config = dict(
    d_mlp=1536,
    rope_fraction=1.0,
    bias='none',
    parallel_block=True,
)
MLP neurons of a small language model. Each row is named by its layer, matrix (up: input weights; down: output weights) and neuron, and shows model dimensions 48-239. Each number is 128 + 24 x the weight over its row's rms, rounded and kept within 0 to 255. Numbers have three digits each.
After each neuron's rows, "fires after" lists the tokens most often just before its 100 highest values on Wikipedia text that the model never trained on.

L2.up953:134134155095152123141103157177096145148114122140109100134139147135131211119097115076134111103135175111105166114112128136118143138179124118099099138149083132126141102085147095143112145092145137138132092074156170126131153100089117139133118134131119145136121097136155122128142138101101135119118128141120116113094089094098127133116114117108089145105096123081127142110146126166139157136149082153123206122108170119147084092088089138159081134098110109096113159123137110110111160148131118148161131157127126147150121121172114131102145104153117145118111155093084107136132175109116131155
L2.down953:159123179098141170148132118101118135144120113118126151109115157131093095097096138132100116108111111117149142143121151161132126107123180183131108120146165138127145124106138129119117114150092111147154139080157072162136136130162156110158068097172114135090121179100124130142140126112105075116071144136121191130117131119144149152110114128100138138154096114142115106157123130170152144082135151094118152166177100151122089137115122122137153128155128103109103136090128109104148132105122135101135129148105149122120115166117121107101170156120130131153097110103127133129104148151092115139
fires after: "s", "S", "co", " comp"

L2.up486:132140104116133104142107129120149131141128174084119121133169125088119115145118119125080114136154132119127117125081161151146195128132107085091119126096119141156079131125130135146135158186190117163123116113125144106115108129123091122144133127127134082117121169131132130123121091152095081148125129088135122100108104159136119132180152106111136118112082148149168137130129099162145174119131108156148147141118169121115110160109117165135097113054120125133140183143092108096117144136122120133140163129118152163083149146067101148129162123143173106107100158127104075109122150120120128117
L2.down486:142116132145154158090151144140160125144088111135167118128138170168153137141114136123184144165132089136134149127147114140103090174167097143120116091145137134113156114122163130150107091134097142117129139162147127109119149127125147139136120130141137149112115119119105143155119136134129169081150128137117120086158167072121138110129086142120163081149127101099075120116108155099114087112121146094100127113108144097146177100115125100118119129182128116153137090094143142151138098095139170076098115144160110091146113146135168141136143110107117154131182178124180159091111138106118107140
fires after: "/", "k", "n", "us", "w", "-"

L2.up874:122137124167156095116117112125115146114136158141136184159104142132178167142135082104136130127121151122143074136153119120163138137129171095103143152144146142118080111141129111110111092097153129116145150147092081127120133145128149084147114139056144181111112102170134123140144144145125102127139094079171117115098087178099162098129117148143088142114149114134122132170146182154154124153122085138152144112153165126159142155154147098176083101164158116109105118141151116141126106138113113204133144122148153124150169151134124103116159087139114099130163142121154112132134156136132065126
L2.down874:122119117138102123095127088132113185109104132107161117137163131131133132157123151138142116099146099165094167181132139155139097103131141104139067136088159113120141135126129158111129142159125118103146085120146118106132126129096117125122095099100132162159101100113142094101166154147144116070113092160145136100103140187171150133091107141094160122165132108152124094154112128127154073132141112114119138119101103133120155165136138112176134184123147136074141084135102133078139129072105119134123148145130118166142120141103114138102146157140124123134126112127109170155123104140164121085
fires after: " the", " S", " M", " The", "on"

L10.up169:140090147125155129120127129136114122079111111141105127125117108088108114110133106104160122125144118133169121115166157142162137119109139093153139130181084160129159157107073154127127099142130114110115143128213092139170092103124129136140106081094155115148086162103160110116130102134085100087091134121183143097139162160102152119078082126108143104150151164109115143135135101155084132162130141145123139141140127115165115122120088130149123147076132159124113125112148135173065108174088092102139132143108152173122175117121116109128158071132130129111113156125152123144141132150081135153
L10.down169:097107092116130135145118134104139134101059129155096138142144145129120123116186104130152112149113158106117166128124154125081164112117105122181142081133141130109150119085110142077144175178141146122143130162101137123145156154098126147082112127172113145106131115131092122078137142145159091152135137143091103127145117100148129179141148161120165108109167129135088098112110150156083138139131168174093136106134112118124155119132144115119125108127127112125147101156181119153128132122083171145102113123174122160103105116158087108154135108154155141117125094135140108140148138108129158085
fires after: " ex", " con", " or", " (", " pro"

L4.up513:104136153136118093099114102107125101125110101136151100144108121107119136162157141136115140101139158100115111148115117151112130110153139147106141134104147173105158111112098152133141141138117167122109130129156170108152164141112082181177113116103140131101134134123127157113108113091129137137097151124170110094156112120140172095139146160172099077132151151138117117172104131111130112123134131119147106144078118074180113105086148136156097109114100137113145077119149149106107124129152133142102124146122154137124148156112114081153116136153156099111140136146131126126167096121082062122
L4.down513:098161100126141092131168131116139132131118141121101137135166164114131063171152115121141158147165115098136090142118129127115116156091160130108110144150138127127136126106136122148112144148136137132161120128121133114116119138100143106148125134141116150117125187143090180155110137126142133090129148112127129123156144117117163116097108139097121149114144102127087132156139114102141115119154125150139141114131141098158108118156129103149117156098134117133109164150143143138136154068152053150146108126127111116175136128112121072165143158128116111119118111154118121177108126118129081141
fires after: " Su", " Ch", " M", " Sch", " H"

L10.up1168:169131149136118130143096120120119078119126113149123133131134110093136138125137111123152128129118119146146116132111168124166163119142116157117159113129146123137136125104096090162106161169151104124109116106138119154148130119111092114146129076149110136107157138120100165105132157160162139140122140145149117071118096131114113113119097164092119105081145141123115142149124127158104126127146115152089097170123129105162105150143121125152094162108157133111122124089173066098108149165086169111132141191125089109160154134170115155118167119130078139131097146095149089154149160150117106115
L10.down1168:096149079137111110088126128124144102093137139115153119109105124097150139134134118133140135117159101123112091139102152161133132102138143133139121127128130138124146125169129155107144142141105145091145159152088149118173167114033139129140112125123153121148150147117146083111099119100166129135167136113134127115145128130131137152161139162148115159106145090164151068128090134151107155136124134118138158173181082123116101135114114188116088154149132189085132103137091114160095139152163147165137128147157148107118126144138112123120118098118152189153158144161133095080106152150156103144
fires after: " Com", "ad", "di", " con", " pro", "\\"

L10.up1523:130120180145137116101108165142175141160154111076155165094158197089111144152137127118116148159135150100114125091109122179113137124135153102143131129147180149104131130094136122130124100135144118104148117096133154128106087103093133131124148128108145132139146116144150152106086119080087141127127139142135120107135111149131115131149129124109088113132169126092169076131141178135158164134132128107127097129157126088116119111172124131113151144103118140154134074119151180106107087124149112155111127104120155142146109156105104137109132099152135118086117107132141149174166179144125126130
L10.down1523:170116111128137089113167171174072159108115092189100130081106128126118105127142087128155137156119099115150100143098142126118126119129134110127139113149096128134147106119130112155164111143170155133130083135107123128146093093118099110113151146142110114156116169130151138120135143163110127148108135141166149089138117155135160172157115138072110118101143148100100103159109119153103156126121133125121139167147130123137075143129122120103102138174121111122138143132135078064126133132167102134110163108100136160129171114073078135106068118114111160155154104124074170098139131054102105158
fires after: " T", " H", " I", " S", "it"

L4.up1242:129078112143106126114114086152103134114144153130151118161117081118114156151065124154169126118157132121128129165121131160145135150121136143142114141110131107122134080114140133157130155130123151125157155103121124100126119099139110124187138081099149124151110129115140148111149100118150120133106110108155133149138133126131172124131124137153136173146120133123146105108103110118149129153175139146131100132123112106094111125108116075129118147147110150164124136083135144169102131123146137112125095153080100134102202100182126159137130092146158116141121142174132136116134135112120105123
L4.down1242:124086146075129148095122142104136097130133125152090142110159137141156155115159141108128140129110121120099116089136129092132142137155108113137136132162138126137119139130148120100115090147124143134129132117094173114152085089074125114121147157150090127091112183110116165123143145137132122141103145121112128088118143148078100132142174152112153140131108134110134108134140132136156115120124118165121113113129101106121171142145128152120168098158159148169134113127115111093092131142091098164159106087153114111119133110135149109152122122135112151128097109126136124148146188141150186127
fires after: " ", " J", "|", "v"

L4.up377:112112185122143104158102152144095078095164172111154153122126158136144149152115139164158122093124129114121100120105146134152160137153142102154136128106095114105128111095145124191142138120178089192139104128116117144104155094093114152122127102099119117104095126089139147092127124117170129123099122129151170124137135134110151134096131114093139146165123099084099154136128088137125107127143180129145140150134157107167168095105093113124110112098114162156133119114154077138081104162123137121146110172125156148098154167139106130144143118149129121075102152164134119118120147126131125111
L4.down377:100130120109127126104110115151110156123125113140132155152137166131140089150180129148150148112097111104106130154118173160094090147103167140148100139127154165132122121140111134101119128123134127102095136108127168107168135126076164132136115139137115110141099107127143129075093153098180116108132075165110120097120142125152124113150141114120095120128125123121091149105140155115166137100124153146093161089129132073091142123094156117096119153129162110164093116160152088163075132146100145108124114121088094092135122087147132101147147106138131143089118087136084130158153151143144157141
fires after: " ", "ra", "z", "s", " (", "fe"

L10.up673:108121143148133120104097122145085148132105127113126120129129131147112098148111087127131102110147144139108149115138128132175160119170154177089100103174102125107111161122090135149139083114133138121115152115138129106100143145111127123130137122156101117127147136092150157133114101132100131135142131157172130119108167112074124128136128083108140129162149102109119082145111190159101115119125147144149158135104145130168148158120138109143097156133179113101138158093115145115143133153116099135157104128111113108139134176159139087116144139152126210153162128138219104149119140152101100138
L10.down673:122141158121145113145152113127127160148089148093129125144138128145135146106149120066123090119159142075150155173136151082154142102155136141110149146121149124165123150121138125159134099143158102123169133143088113088089071139168147117145133143169142140156141145158132130136120136108143117136092145101121165128164115128127152123091092142122100124115146144131138123147093113117097126114106122116128125103134138113122158103078123164132138136120079115099133144153105126133122102122123104142126091150122120132151119116095152138128162144134150129101155104168100092163114078147159108090
fires after: "s", " W", "S", "ress", "ck", " S"

L10.up1179:120106148122121124145105096119110158164119124138149118122121141102115132105088049074135122111130168179134094154146113115151135149121143123153140132115120116130152132126138115133134076127159139142189139095170139098057094087107121134125121123126098133110142135126085126151147145094096123094100140135119116116100078153097121125142157141158125112138138134140129136137108129167123125102123156089126139147141085088102108110108137138165093111102120138135122110164149108125157111122124171105100116163100106142106109167147162093118153141128119159177109143142147138104121098139132121168
L10.down1179:122130094151112086095172120113172115113108133095117108140132120127122112092133135128098174129098121137134168124097151121113126127096144117115114117116113155104150185127123123127128170142134142124100139108102113130155102134091117145123127094108084125138093104120101146136097159151069121130126092145142128141155150087113134147119117134125107142144122145141093126106104149123094132138169100137128147154101122159164090167136132139095130106131125115113111146162130162093116092123138145120195045137142108137126152133095123157149121111097172086089144126134122104135125174152151134149
fires after: "g", "mb", "t", "k", "it", "at"

L10.up1029:119156134091118095096127112132128130152112180145116162158153113083147161127060063117117119108099154145145141153129130141114143095143175118104147134122091165147115135131131119181126121145110194113099157161120124130128148126124137121114147153100113166120124147092134123124147146164128112083103113124127127112126138204126136118115147131112139153074094139138140112170113119123161115154111094130126118126145092130140128112132149085111120113104145102112132113112112112081157107102077160145147129152177085153082139181176146134070087115119139089125128142148136099155135110127127141116
L10.down1029:149137149125135116144146131093138184110106152108151139113103096119134121145125190134154136166136118114141134145142127131128161090154095129131110152143126117122148106118099140157111139126132122162153136086177165128093152089188088153143100088171142127127133162124113129061099126109138169133130175147126134133139120107125124136147137157125115111117128076125175125155147136140155107102114183110121129090130141171085139121147096130145146088142139136107129125148114141169145113116163134102134139092141148133185095046134126133155132142127157134096111130124097134129137110118106125173
fires after: "w", "g", "ch", "k", "ick", "com"

L10.up871:105129132124151136146093161119108107099131171107145187110107143099157113092085170122119149113142141117163131135137137149138147106142145081173129109143092138128170097112157112167131117150111132129103104110127153107129155139108083166092117105136124116125145118114150107148079118124115127165127123127173114122137098135159095122162158168179098162157148155112087178153111116185112156164146113114148101133120140121111126121128117113148128123139136184146131125114113137119108127169091074138170140159128122144120137121115092088111097101136134123104126134101149142149108142165078122169
L10.down871:129153068115162135126103130133124153119094082111119095112126109128111084126148120119144092176101175120108085091141138117110164081101102150112146117108141150135095158162141154134108074145185165132170129104102117142136120154124133113146173136152115110172136114155129107149117132114176128142103160103130162159130136119146207136149073104136092127122133125124105116117132164098129093133132150136137094145140100124137142128134111091098154117079137084171132141149084120117132130138138098145135093128060139135135097105101178102178144160131129132187126134128121105106111141091160140069
fires after: "s", " Ma", " A", "\n", " S", " As"

L4.up235:082116103131137078139122154154173146105160150053117080145130123125128151141129165122090131139073144103147099147154148103159182131170118124139142138128145102130107130135133156135107102160181127136116174152122097105090142148101114124137124111075106126112134109135123122069128142085149111113102132153146150119157163158146126091102162119107111100121110097109128135137149133130129106129152147103117134125130145126149080151172171140133128150122113091180143097139126106135122142144149177114126097130110116115100110104096107110130101128143172124094101166119119153157101125143115146135
L4.down235:094142129113089138094095152136101097152108169142106155124156125136109127119125149120121093145153109118134101133116131151154099166074182152180116103146163145078129121144125165159105122115141094106142115129187162171130120120124090120148110115145115121114146155101135143099139123141117145153135167120182145147117130092168135092139118103097153123144155159116142136112148131138125112128153123139114146144072158114128116105119124174143126075147147095172121102098132171120139126172102082082105150130110095119158142170091106162125135121144184176189132090148119095128093101118137074147
fires after: " ", "min", "s", "e"

L2.up920:116083146112134119092122109156136133089151122117113131139150112104137105155153082126124123150095194134116126109168116098110133152184128102134130142145161121129120106136156118130121110103171152147173171069122104127118120102099106147138121139103129143081118049152149110127141124107111106170096073144154120107136108121126119095133151157132154145195130125103133132148105131148095157092109097089138116153078107127141094088135145120140119116167148122160121108105152147118155127147144151099141132099147141168115129171125142144141135133183133111169116143116112193110132147148113130134
L2.down920:127175131090161118156113166124143117121104128153102118146100137127109070126125124134154133115120112140130108090125148121132158184144115117095101137151152149121109094109129128136176143162135114143121110201099102077162188079099151136106089106125145105137154162127118121159076156138130107109100135129132144169164163127079117131089112131131142096116148137159116093158123123091125095116133119170103126142127138116109142150144131110121141133167103137091126121130101138124119164135133122146091134119186132095103170119103100134108132139126122153094156125163131089149111114104154135136
fires after: " S", "c", " Ro", "it", " run", "lan"